config.yaml
n_layer: 15
head_dim: 32
d_mlp: 384
norm_place: "pre"
norm_eps: 1e-06
qk_norm: false
parallel_block: false
init: "uniform"
init_std_o: 0.0
init_std_down: 0.0
lr: 0.00104
decay_shape: "linear"
MLP neurons of a small language model. Each row is named by its layer, matrix (down: output weights) and neuron, and shows model dimensions 0-191. Each number is 128 + 32 x the weight over its row's rms, rounded and kept within 0 to 255. Numbers have three digits each. A neuron's up and down rows have the sign that makes its largest values positive.
A block is one neuron, or neurons of one layer that tend to fire together. After each block is what it responds to, as a language model described it from the Wikipedia text at the highest values.

L10.down0:115076130101114152143124150148118144139148083113091137118105132126150103124147181089121126124057134126118097099229095089127109142150118133111097089113109161134116111151117123068085139198115089099097101116157127110109084093129128195141111094117109098123140132140160127126139111104106193167127053061128105158179123142102118220162129079076120167127141109108073135111165136128127071103076150059119104061146117142105057182147147133106113136128088180116142105154154137081133132161162180126063143183075145221148139141137142097164147177154136143142164124158131090122140113073150061100
L10.down33:101184147139087121119085110166122176147097091107113125152137056115062137120065176105073114101215127186124117098125119123053101184112126161131096125163175092123100100139104056142088164188104112140122138100079088121152083156152122155129140157110089132165141162145077123119153083175141132196124116132158133125106151067130168082140086106142130092085180040119100145145111062129152155134169137152192142187105132142152078104097136137095128087150126129142134196133112169062141121140092093143139099132049100126168129126138108126139110156130109148156088151168094104104134094090130147129
L10.down46:119056136074162112125078123102140157158149113089145114080149134182106172185176107108124176151096131132108115207120166122113140146128123085168103122196159113089134117114114095144180137157148161099057105094165138105062110081106124134128127125142125193130127130134200107129123153163116136148192180056159156137154157144075107142157144127110110125101128144131151151139057190160075088092160111107094126097134153073132135107162161126121129113126159097096135073153145160148208106116119093111146121157138185107181188124111147078123111085137062159146080139065106102102157129056156130129
L10.down78:172168127194082146168108153167124140142078132207174089192118134120160197180154135106122154098119104105123227175139124110152094092119139126104111140086139141165101159113142108117140131089067147122158165099044115152127116129104125117137143137131162136054149133078157122112111113144115165141112173082111094054147127112136168107183133107162129130044150088192144087116059107134101175123105140063104119157146130144159147082095060104124165105073186112121097128096100157167148160115115128136144092152112155119099178120127170159094112173162152125120150140133152082152091114177144134162
L10.down124:117245141205141104132102122113064172136128167107066128114170166105143083113152198140114140145150101124110091070132201110143167196121116146156112104141117114128157115110160077109078127125109176159172137167148160154098144133125085135135141119132109124181147113150122132134161086143136095093119076062155119179143098142091155043116094159120135146129086151166095180143150186122108129156162144136130148097038139126101129142127160094128126079142166184137108165137136128135183153116131163173159156127141135111177152129125145124081156175070131118170161164126056134081118124164180110087
L10.down171:139143146121123096128106172148200125133140151118146137130115158079189075203097154146136132152177167101098108147115081112175082103128225125084157154161157108141061096181167116120109088085122161116176136099127086123139146115102131080084123098107160078105158153124110156159138173065111085108169118120152122127111124157183122139162198106141161131100123167158107093125140090091120131106151161104055164119112140222172099138039137191101168144103078117128114136104157096089129077130168141123128114111108161137155161131090111093156136103153164136181135117112166140142172122071098173161
L10.down179:099089075164126083091079045123188128137140115104068128129131109116139120093142182102202040207113107095154138153152124123100118153107170161163121162131171194138184159122177084119114126127153102138158167132161124104113211111156155150089102115164162114124148151148135130144124151105133087156114105243151132115109164097128113095136099141091114125106092096071107144130103152133102078138194147176092162095085108119134099140165118115189103077121131130120120133100161143122168174140089212129165152181112129085153109146154111130141064133106151096161139172142165119135150102094149138126
L10.down186:150168133098119127101110169228155106112134184120125111110078136132030143056168123125191136049159211135132147152095119144105107151108099123213117110125113113148141113136123141126106207160112122148144142187040131117114149145111137092158131145149121189141160114067148117145108113121121189153114120105118126099112126120147150182170072163113122105091102114171097125104111074142189134123159059138116125114118086178116172107133151134100130145091104159166122127135134163079161116166094133120170123141082128113170178073176112176101085114166153134084087179116120127124105136176145160126
L10.down198:144146108148092119157122059131190100104102109084188141190109099180186091192109064145152202107138090097132122121046092140115104116043126172133095132095138138179138174133081169115089134157098149166161114148117106136177106168103166138122145121113093133181170182133135095073099084167130137149077167161132126133167130132127110121113124153097137054082116097093092129137083131082094187123132135117136089166126116148153124079133116119117144139143173099158134146143148153127132146097098097118111084104072112134137095137060112132066182118119131089079100109123079151092140178083093160076
L10.down226:129120102128110150076116146139086164139134137172113132165182118093113210126124071117093131168134184136127152159087104130093140113094121157195177088152101170167100113137076149116186140121160148144091134099141117116144177117107096072115093099143163120123146148068179131128083114115144145142126079092096097125153155212148113152042193096088142160121129147182049098119127166123107126154063123146130110163137127128152146125169119133143129148070133140156142086134123144134155093090149139075155094136176148138133069178062078142096134163200113055102157124173182154180095110112136151150
L10.down245:084181085119129180177120094083115125161102170108141107151153093182073142164148142174140167175141135109151121152110143125159199160145150111101110128127127149111146109139210095127157141136104098019115129124131138173129139172115079165092121129134129142118117143086172205144159093089148164135155162086092140131119191178192172155187099141167148095136130139147152115119122179076122055172088097105148155127116105106109189141108090147111120112124122099095163177137150124072079117175089099116112169158142131102174130177135093118068137152206123156166156131074123164118119163089124111109
L10.down278:092067068080076120137096085138053144141148085132110125162102139219126091119147102128118138141173162129120184121147140125143148118076122136154107172071133166198097066113074104116115106115129076152143109121118109180089144119110141166111107149202091072133130078131126099093142125084109155105125118172087136144123140128161162127089209118150224150127118147133158193179145101112125165077144165091138063154161170098161090126149157118085117074121145140157155095122120084157113139160068144144104090161138103136155179145133176132108158149111120108079128098105122117144109112151104060170
L10.down299:087168132165109111169102095098159143149078114082096217156134154097110168115142082156160163132105176141136199112100137144192177158124101125159120117109126161142119101089105162136176036145119156141134109235169138116161156136067089105106103149138130097118109138173159085136148076111133133148094192167121131110160139067139118096100129174164091122150169154188141124044107165141139136113152124127098132076110196162148134148083176154082084088129160102147129096118116123079148136087135148104184086197141134129117108080156175128156136152192115151134117102130112118142106104149109137098
L10.down332:127159133103135185143138124139106127093168132084122115189112143116112126182073162123137178132187156053164086108160108108090072116123100085141125093085126179174160167097131150121157104159100108056164162159154163151120099177115090158151202120125142123044120159056130098107090140153134181167137157108128119124137127102120094091166124096150116125133113172102136114117109141139136242162119116119114155100129179171116152136118100148130158164102125127148108066147147174018141096116114120131118145050116151167178104146150094118157193104177163111125077141126135102153114170121140108143
L10.down377:133134151146125134179070146089131183121064141176150122078172111105176122126101151179151180135130203138136144125176095081130083120093118128137129137180126152143096033145135170185164146145161155089102145148174120153144112167137145182157196084164179134116063133091157160133157123126123146106175139148128153124085139135174119100110170059175124134115127109160139124165106116128135158150148167085103100137152179119140131105108144132082132136135138141216132099070079115190156142149088157138060110080118102120109105171120081173132140127164082141110129104083108187062095184149121103151
L10.down383:194103157106143141201143179106137136093093128100162124187153138076124168145031119152068195080088074112154128151156099111098143056154094135089087124107127108128138194131199143152154155092170153100154132179082119142081126122067106164130155141158115159125129117072089079181170172153150094110105112139140141125134108139116139074133164176106095129128123181084156113135125111145124171103113187134115110125111132125120137114092137156107145097108107156105103165077115155121161146141154098144150189116106100094048135141128160107165138156205131185099166082156126159106161181098118091154
Description: Time-unit nouns and year numbers in durations or dates, e.g. spent two years, next 18 months, on 21 March 2025, in 1997.

L2.down73:129129150113068145187125108121130135096115101147117143076099122139149178188166117128122070128123181128094109118071190104133046116127117138176070163102154142222128124157125148130139161126112119124185124132109109144134141129173090054102121143121062080104088124142106069187122129098200112121120087183106115132133141179061087123135103087135149156108141119146156106128105120138128137124163106165086107108139202106095144133158125084086094121086110135179117123126136151142149107131104133095136117165095206065085076101108199117072091107183155106136098106103136149144113071065099130163
L2.down201:107138117094086090176224107093132119132173101129132116089111159159175084084161096152167149123088105068101110111197111106158114161199172084189135127146068122133195127138081080187097091100099114143037150132116129152143057168146122140141151106167076159099135131180176136144202095175166121125135165143134132115105150119121103133085083146120195121160172125121128081133162168138142129129102136135106128124181112067116129120161118156100125111135137162079142095132136143127119135121129161066130146125055166128077149132168136110145095123128071106086116163181106126153156153149100155175
L2.down321:089180098141152133124135087097144128133101042193156133093117172116184139083106130094125116106142140060098088141066109100191142151172129108116162169133123056086112068134072076141176104043148122114125142130097116120114095067095117159099159133117103112124119131164153102143081174117115093096096130156105159101114120125125139177144068099128177147173145182116090114112089181088119128107119116134130173133135165140114159149191171110109174137087155157089092078120170094113200171114182141084128137145118126111130124077133098106186107111030122140077169128147121122166144134154143125118
L2.down336:137104109137184078130186120077117137217173191083150194131095110132164133143224144127132151143178134055119110125133122146111095103112132087149127108097160063149097117138079097102138141125177105156161136162104136084110146059097140129129152109059143168078124155147094146117127147119141140185088183180113064127099166112086137156121127137100191186148177119122163123179153168139145176109158157141201098164159140107152109141145133139107100090058121133106131142123173102065193117125120134128115073101120144147158113133171097118132098087150108097147128127139174079119175165126102130106
Description: Time-span nouns like time, period, years, month, and ordinal suffixes after numbers (8th, 3rd, 1990s), in historical or factual text.

L10.down17:115140098135123148180083101102128129188207119194119109131143181074157082163121177130081113095182132079125164112104131113136117142105099094161118180102130162109089136116111077129150140168113194116138162149118138116161136113098100133117126119122167104100116113156101116074055140146142088135097137101123070134142146184094152100085176121145081141148114123157062110132118142131098140175092133119121079101167170123170168151144078131113169146133186158137132106134130099120135197104164210158215134123105149100101136157165133117069105169168137085182163090207172119078165115138165082154
L10.down18:107148133202115153136122154064139096098112164139149138146171164066152126140102145144102149114089147094159144108093073101105100127092131172143147125119136133129092135106136165175114168065084110155132127175162083185122121107129144199131132136144114123131089105115118156132118080080152185109153187209097142128115113106090129143103143126133081180117110077110095148191045155096206111054097134179190111097174141067125117117065130139158083129144152129156157123133059115177132130094138164109135115090092141123184123144147119128149128143099163131136113077140093128106133184164130223158
L10.down22:103137107150171166104167150136102128096087144161109179123189110156193083112180095107176154092081164073122122021106090117143100093120067141151167162141174117132098142132111142157151169125127118141085182110126148153102107168112145143114171137128096118164146145138132171113149175116144104109102143124117142167183155134186217115198112070075132113140080140087096076102116146139041123159109105124133124109106157108092096059137165145128148106093078126111136150144075148148167136096150180105154170159162124193144119122143113108113142125106148096145139168215157155100162094135136087146
L10.down143:127180104101141122098116209142070145108148150134093176113137098104164119170183108063163095142139134082053072158137168148154090128146075111144102081122073119098104108132180108125141086157134175164032105137160165170079124095145081107110071136145157182110101145106073092142143213102110127109117122188127120159130181144114114129141164168096162093101163117171160155103160144124135146155113155133153091084100135076181115140142160170113130103146112099119083100157123103179084110151069115135116137180101151107126160160112178111084125103109159092084102083090099088091112116103144121097
L10.down145:158084074071112094093138128131129157123087151077143065064156114130085158139071099127106120173137118161082133166133124177152129129149129089119083103145120117163156092135149122171106093109144166154136142127119098160118129104193142141121094148180240110150133140175085114106095124142059184125127138132149146111090071136098091092143100147134105154090123102156133036145092150098095084104097100126172141141180145134145122116128162163115113126152135145114139082209153063157147134087114119087126157061201123124087145145187131153188089132104145145135112137118168038160095107090121141108
L10.down147:153137157113173109128096136114163148160146137083136110119206155179124162173161106090086141065170157086168153121212111111159156153147109090136175183158124125153137151091132123083148197087121153090104114206095115100128105101119107161141124099117175126159148114134114165138153159138146156168132124120096174090139108131110179122146118140149125106119149100138155207191121166168141179107104137139102147136108151148149189185095105104104045163093170182139141124130186118109102090087114155055131108115115135083103103152171159105110105195150127064124180150132070122088151103126128118196
L10.down172:093227143100119101125089093132113167146182077117109166085120159133206138136136159155142135193140158120171141112183175069157126108143171094160154167044127167138114140110113093094075119104075093103157190099107088132132176144115143147138132157098132135135138159088171086085112106167081092105120085125114110105183102081140121135078112107113113154116118089138139106114120157161119104212080101112065123117140147140120123105100105142165149148109127078115157128118141183088138160080140098148105135183149126172189116105060097159086181118193086092128078133106127144167146094161140117149
L10.down174:173051139115142079144124116117113148131119135100174139182121143150140166186060194152134087192077142066159108116143089136087115137136143147155183139104167108099067120094097116142127134138133191118084093160100082110136092166125108088118110163201195096156110101157077094137091165135093136071103145111138120078123100118134112109123116101116166108148114164115101151156171074124095134139089122120174143069184136122141156108148109103202187094145127127165166135140120126181161094156041133140138086103138146070116106082104159087132169147094125142115122105210083161086149122127145098114
L10.down180:141162129120150162105132116109125142157123156122122077134044115210149128113165085171175124131181131161109095101193122104115093166101140151116113131166167134111105124133111126119093119102142104139105130126106073109151144134138177101087126084071087182032109110113137128105163126095115122220174125179111154107125150147161139113103112135097135151087161143097094104123071138101075134135078129082130108128113151061133089154113148109152089098105182169120101157156214195083114037079154108117095132124134097126137142079126058094155160160157155149168114157138091075142101080092130162132
L10.down218:118135127133152103137156161106154171213112105212087167130080167116115162133132172066122071097139121077143056141133181159140101112134162114151186122125145138098128100140126141141163140131101115159081117113130188092136129145159110145112102147086067121084102133095108094124128096111123167106114124107118144144135147126123147117077170156165117138139162196199085121071132160135147177094149133137141098126143100043083148116150090098146114094128125127072158152142177153199128152182166130099180173067136158064138113057108148153149182140067115107094191182151133128114171129126137073127
L10.down288:162131189139117136159154142183088128109133098163129099109089105138176120129124110066084159092131133118086147157181193120165120129139192126130123128112103151152081100168135171152069135119125104153099109138106148174139117127140097071124145128104096154152165099112165149146121101124133116229137127047077102090130119168131080142178123109160143174092155110109138112136081143185126095066113126127200086129117104113148180102152091097117171154149093125145192133118096178139118178118160097083105133053147141157069027096129099096095134135142121097160164142073154098108107143166143091068
L10.down318:169173148117129172130110143188132135109152153129112136121169146108157095143147070132073124144147131125117059164128103083093121108134081136164140088132058094069078081123118135153155165122120155112168167214144118082104147187112134066118128120144127139111140110096116127129097193133079125108115162159163103164197079142119126127115104140123079160072129131154094120165122126135136153141118090129102093102111158109095154112102177133102084104120141125158106123188072099089147126103097105123072157097084162098106131131145029189117148147187128176106128127095148058094137066096138145022
L10.down331:143147112206123242186125158151146156153150167103122120161131102076091159089180118151186125125129101163112132155112073172143098140145150105087125124100170128112111171112093137125144095170195181155124087073140131137062168112113122110120113083173098073055112107070145118077122154174108108141121114072116091125149169154153165124118129117089141107168161176145152109133162150156049138143169188129117123152116123066119079155116128125136062162168170113099127161141143138136183107134188170148165124125111120069133133178131089138112161135080114142105152098147115158145144162177170116085
L10.down338:190134134142110114183159159115140151059115168181106161178166150113099177066149153129065156136060150100164114112183145176115117131123152128117099161133128125170104160138147119154156155147150061155093143150114114153168169174077085073146148147113125113109172129091113164154146169137157171130173119149088099089114135190131135110122145108088081094072127131154120078137084172161122121105137093118148129081115137091208196157120144161132104150112131208136107123096124152127198102129112098155078094132205057122118171210125171098146122128138144105079154154114132163097116133121108090154
L10.down372:181097129131119130149092150128154139118121146110052127120085069143135153166074130143140133118191154139112140188122112173134120187137112108081094095118174154126130171125135148114162124134130119183132131128179113134136136137110159115102084092190173127082123140117079073154103178104106098189173138138118159193138163143049155110140135103138146115122179140108081064139111092125105128121070123131137101158104136105149189179112156088182195128168102120166086123190120133110167075153152143132133147129142075099131142107135133195093078142152122095110134121130108120180079137161142000127
L10.down373:128121177134119113135104145121130116204111145129098080139076067113156113105144094126166154096177114170135170173099118190145149216181091159135081118129162200137164149140111089140114175126165141128114126130201152084152072105132172127112138126116140134135140160091122138114140184103142151138131076114116146109129136159125035066125139139104097121120126158148105133087103152218114127076085153127147132211143158120109174087152127135123137108145158184187095140110124199220123157122121106072092138136100154114111088124155175172115138132118152093167111092103116117110092132078094195120
Description: Short middle fragments of oddly split words (phi-lo-sophy, or-che-stra, discu-s-sion, Sy-ri-an) and apostrophes before a possessive s (Christie's).

L7.down203:113164126074129116153147185084160139112104128175147122143102099162130113144120143101143184123130150130140160155125055063115115100106145166135117129111136187178044149157119126135108140106058087085117185156116122164105125108135111112142190104114125076087105110137151060132125142160123151120105097000140134121106115120088140090148158094166133136132119113150135043138158130134132167182094117106158140167153109134129154108137148157105174164118113134143106114135093140144066147159126122126173119082116188140113086120098156140080083121236136099087137180161137154152094132132125166150
Description: Final two-digit chunk of a multi-digit number, mostly year endings after 18/19/16, plus coordinate minutes, thousands, and codes.

L2.down24:167108126136084167151167228060142082094129100091137151139096158137104111064105166086093135070116105095107171152156105110140115146148119122157132145111115160166069158078094090149167116172109145113060111099128069124147111179184122127173185132177116120087084123053093100144122122138105124162075127170131111137180113088149115139099139050078105094079173132110163105143092090110147111136133119129097126147158147143111118135136123184085065124141158078103131106155113193114107150117140113111123104164095122135133090104097070119115122153134068204152135102141144100041100159132085118125
L2.down28:175071133126106162122101189155105089123142134130200128134137126106103130119140135134134105118117133089116140150108121126093141164170121130175129130176127180046096155091169104163095175119180083107133110170160095183162076172136152154156146090164092080106077164082140015104057138146115156133132129125138131140125093085087122143088056121139109098096115175146131079125080138133082160142165130161164104067117104149145178200145130143148163115135161136132123088126091192069123075112105124111175121148106145110105203140125112149158111121162053100145139085125153139144146079132116119187
L2.down53:147091127106095104070127253121148067132156073108138145084123184097138132102123143142157094137157082119160144119139119047117163141156120135124138094151133255087162173099145117198124099199155085135094138176162128149138101149111167127084100148177088127078125113123134090147113114163083126143113076120185104129147142103103098091141093165125085088136100146126108123117085148135099130155164094126117121100131118153076166183161165180174152148140151113124104115115113179066107088085150096157143084166174146089078150123150122110156127164173105122146145118128131150149134140124133105178
L2.down106:144095168134133126119084255126180042129100065140140102133128140118136145107144127195140105131106072127126114127096094086055108150177073141176127104167100234060149117100112146152158120147169154190136107183129108133158127149150159064116116126151087132141108141162163068149137117094139087140148140182127131122155180097127175082094128149136097107091152082127089103128089157146129133081128087123123143129136108077117141141165160147161118104160150113169091127152141156135131077118144089198092103144132168095116125139149176136137084100137144119147130117109186129187124084155104115178
Description: A lone capital letter, mostly A (also B, C, F, or In/On), that starts a new paragraph, quote or parenthesis, as in Atlas, Aggregate, Brief.

L2.down23:089103066128114146185199103113148154174167158155153100144148191087044132193076136139081160196150119123141143045108135164116127147106164132125146171134106081149130100193123149141106128134111098156152102109150110087076095139143156140128105155143167137113114140188105108111067196065128142085107120115150141069135073188130113156157127143109152148097134166141127180105130096141086128153146089091063094120149134133153148113119131151083136133099115111128141173092070108117143119156129123109137169115071148202131154119105140127176090117084129117077183108120133145213051160145115123120
L2.down206:105085125095155083128137131135100152102164124165125114118104162107099175110066169141123119114177096127077160085099133150092126184123149144126164046106111201129121140160091118110099130195142104131144152130098132090124185119076142154153162172147149071124100191193095121161071186082117178151120116073119087077184099173093142108148151096131139074171146137169161196122111114165163147152156113114128054106181142112127134091109099157127062113128164081096071131088131117123099127129090164110165171164108144105072186127114122073142142123108095143079126180173118143137119120164153114150
L2.down209:122199075092177093159121138140097131101131096180119161114105145057092148142054146155069128107190118082125182125116099148108097157132128135122132150115071079112149175117121197150087088150138069122128106142123166051128110121099100111148119154147154133088108168127119077200059136142089197147132097122136083102171137160147034100189124152086112115140127163119109166142148099136110165072164086128118144149093191096096125125108089126126117134130141125103115141141071129175103136123164100102117122177071119179081211148148164128135167137105116096121138144139093081091156132142158108139
L2.down325:081158133159200115195171139163073098156124115145100129122083131123111128187150152095074162125156152058090130104118034149168115129084173082139137152121115129088136135102132141150120158164211122118060138131161140098117149101124117159111125138113107144085151087189130145159106128158076212121135160126142115119131091174121097138121117160131173135130109124132097142118109136102133124074111124109105124123163140134103144101179115099132158178108071138161115142122131105162197111149059132105105144156116101116088222096150172070125140132114072147051164166153075088150142051128138184101
Description: Apostrophes straight after a name or noun, mostly possessive 's (George's, Jack's) or Irish O' names (O'Connell, O'Brien); sometimes mid-word pieces like "our".

L7.down16:127226162134146099093062085117123101071104106091133108108143149062107073113154171120154117144129083092120101118127169104159115063158094205142179151083172113177139114108143124072132120106111115155056124181114109128120153110098156179165139095107133189127126162104100096130125134075109145115110079108132174191146141102069093113179045134129062119155127071151130151147100103144108055114141130142112130125093161130072114128115138155122077093158085165163172122147104128085136118144119084132166135092131160163115101122041167080112153139138159097131152132127119157085165134111168145145
Description: Fires on "was" or "is" right after a sentence's subject noun phrase in encyclopedic prose, e.g. "The population was", "It is believed"; rarely on mid-word fragments.

L10.down4:185113101100113086197082177141112135156153126092112121089128091119099214143127121122081066138124156087136122179091123123139133094150145089170100165224151094116179127161088177118133136188122115111107091129158146197097109120164096036140097175153154129070109121076178139126133127087144157119150159121126100127121170071142132091188103214100081154152135083153121135150141149105107124141135177080147108136126146150154150196133125175105066132152142139119142131122090104091101164088127093096105068140110089148080130147136157161096088089162140158138133087160111164078172131124115115120
L10.down29:163113109143097132151112179111061091103144148132064171128124149174125072113110141127192128173170153147116138149169103110081134099113167158097114085169134103098110039154133140102130118135174101121084101183063117129152125176112105144199115187114132078120088178066147108099089131115101174122165104091170098119159125122120157131187138067096168137075135129122198128145137113124156127138132132112092138096121154146093088104145095165107101092071056105144114097111189110115139098126120105142067126123105124114104154110128085142114063121201132196094151160115099105075115101147113173196
L10.down67:115132099091141183124166121141153083107109129136095099147057155151081162108118096191110126108169218168119116205112130138119124111100109129139161061092121115099180075137066155110177179137129115148139108128113096128155101164178159147123168101080166154104119133143115153062118131128101106117103135078096154091181136089139173091160169091109157247176142155137123134082134128123090109187124190104147129143110119173137121131075125089084094146104132090168168124150077121143131146082184173095151096083122170103157157101104117102152067130102162112119132083171156155130160109140118113158
L10.down73:084173113090117069114140202081139130090136081164156149118164111103118131149120088142084151179147126158131143152112138130154100108125145121118130144131154073102106121152143166119114060168081126124091087158055129130148139064123103066101117155081175118169084204174157093107108099110135154060148149112110169149186164090103135158030115135111179141128113146135091146070097120123116188122106143128085125102128181146106093122111150147144093124131169162116128059123079141146174132072133120080141099087146093136068163146131195164163197164052131144109090112129111135136127107101115130158
L10.down84:090103128174149108124111169158101156131136174111098117095148137126151088145139147183110127096136106138110158129122173116165110165135122171129202151111203085120160164140105104163084081124158107107100099167132092105152133149137094158133083109134059077111124069133175112148087028152113098131129073221154061120123108074140137094095145087157067089131080165115187152108163109084102109104142126099198136094153119127097128150127084136083121149071152144152138120112123101090142118134102108133144141126211108098144178149064179143127143128106083122115129161100104089186105154181165167102
L10.down96:131146118129092118127134138081082168092102114118149155111161146136145075135104053096059176221069131126106108155160142118116119151149110039089106112150091134138115089146164145199119099171114107045110155132160061124085145131126093166103135103146117161140140144108127142103066149129166095151157144113132130140096078117070118124091143129134160167144092146136144153155068199126102170131142137149107146120113162118153174053150127091146074122094152125136125096091130156178172109095124167136093132096227118157104110139158132178098109174099138128116200107155134123206090166114100126155
L10.down131:124123101131071085210136122125151107166105127150205164140139157128141155140092115152055145072134077120094128099041123118165108126132143116092116146130125083104145182066086150139106084116059193147088128176182096141159080144082126088118118152105128153165161108163197123102105088201079143080089141111144118118148143149118129183141117139130170106156092132126113099144137168154148086133156090083106129176113099098094099100122151068158139122129144091123098117127106137197172133148183146089192203120108123099126163084142176138124162134158096097125078106131146149127125129195173112136
L10.down153:205125092133113056182117141145112210166177096139146079151105169164102178116141125112124147095143103100106182127157101110140065146143185108119098145200108139092165115122106122103186138161128055154132079105116102128134130153125209131159077153165134119135105161099195144141186158124158139156159167116182107102123139080144170125098123151140151121164148140161076164102180119153134148137181134110126133117135059174121112082109136100091111109074144126112117086144166150113119087148164164071110104116142163195102133089167159131126108145127071057127170089186077100135134124168119117156
L10.down202:141177125159093115113136154119181068102125167138115167096119186096112151084152140144125153124137135137148105102082098147148114144102141165100098089120193072171137097146077159097153168100139081125152080165079105137115029083107118136098130195085125155094099126121068162111194128119111160088188143163174133119147155097116120116139153128100131112138049145089061128105137135054120149057146127101137109163089104136132076124167120169086131108129126141088168131130098120081070164098096130149058100160172132115098100157120130131101179140078141209073151168098130110088120144156117133129
L10.down204:116133104161158210152127124137122107117142123171141113113131114202152224139110216173085105115162150145119182088084092092127103158124161175128104160132136107149080103159134088132089181138132102147167151097136116153127086209159116105114107153094159127094120126151147097163114153138127175145092144092087091180207076109127185100138186137099173067127151105140125145095078092098094179157107133121176120161121147116120137092171165180108134089164109127151142135159113138180044135098161110149139136079091146152155090079114075124133113168093086095088088097143157143097135146125106129157
L10.down213:178124101118131136135117069138082070192058178106153153129102110142082154123159164161130120182070144094135130213124120110143135080138174143070168139101117163114106084210107126065129094120163083103123144143116149142086134133139180144116152141145149133146138170128107129106184094127188095154169158060173101161141119167105129047115142163129146129096149144083095111138127111099165152169117126077100164169148106080113107048127043089161094108099148106119108156164116142094143136070144139127144112119179122119121175129142117112076120133185162117125092075104097113141090134078108111175
L10.down216:113143154075076185110142087131141103161124132169138194138059095120094111125121135188110123169155082123132159191117097169146083153157090127107110140155108131153102124128065138205149100171141132158107148149176105101126162124116064158143128110133085184122093128096148099144092126133093083116138093151147123063176209078121114104148192137090107084179100140130126176136148099101168105068143105121098086125129136128109119159151166193051094163125148090112129134133089132084122197144084113127115130127098130099138167144097131097087094168190079093186106155151168075085145109145104163133
L10.down242:157107136122166133114113184114129074157168132111125138129149128127145188099121190083090149197144089126190048155130114134120151111124177144137127133093134090083158113130121148134134144117201123176144087118124106153157112123123074114126177138145104075075137111103103145143113171063111195117158110101161113121182092165077070141132093113101086144120154133150139087133090140134098107078073083139171101099124077037155133121175158093173119109127125213116154144142078127085104136104204139207156078143097129142160186204118115104169104098146142133131131170140110141149142136135157118089
L10.down274:137091143100158074150141166108108101141113121147156125124140143078173154106112119162118138156130126171180189139105154116159095117117135133117155208152098114117151168112091163124140165133095127146117108138113129148137071135147104110075137080182055117086144209110078087121070137102106072137108126149147136130170131172064150118046152143092078074140117174117189118112086122124058189104140173130132119162169082125125110192165178159136131091153119097097103133094128079114130158130122191127135085111170140196100100139147165137132092052115160088114135135222120141091164133105122109147
L10.down275:049211156093127150153106130137136123111151135168134173144117175195147159119117124121142119114094151145092164179095155090142159069097134096118145127116154171097073125158038168144165108143106076134142108162161107131163168112181122155107108126128150092158099168134135116133140138142121161049186133137123037153148080090070134154132133138071096107085165187157086125063097100157072168080120098102133110147159128114151100100107145144119102092128124109158151064128156138129153109146100185110155097131078076121075118173096122150110203103140131076137148116159151100107096148129084114179
L10.down312:105132186126102073146136146112133142172091190151133147115072082136153152150127131107141092168099142124118082153128072152119124105095183085041184130111114133108123089130140116206173157152119102077130115077089124062135128141152045093175080134179064192096068154142088139068115121137113092110138043119152133082169138125059132143106128132144107120117114139130160146121123176152137069061098146116115105145125165153127095116169139182106134121122108072157151121098164141180139164163067120109134129149124110126127119197130183141108184152087122112146092155140147120102168090127142092148
Description: First word-piece of a new sentence or paragraph, often a split connective such as Un(less), Be(cause), Bu(t), A(t); also "was" after a subject.

L7.down304:099168155130173125177149151140168074141166132145063149155161121137213147112170093074118086128145125071083112134121125118136124170168148117162117115203116110143114126143081163144113161105128127159152144169136086102217089144121090111158143058134113125088128163111090135178122087130157190205140083149116101205140145094078109128109111124119142083129135131145133177117149142188094050082162152158084088160136091092159089100090140084181094120092109141132111110111161114117118141122137148117143094165063147138101173144170157116127078106171161090168105142104136063172185126118126116133
Description: Possessive apostrophes, especially after plural or s-final names (Paredes', Pirates'), the s after an apostrophe, and word-final adjective pieces (numer-ous, roy-al).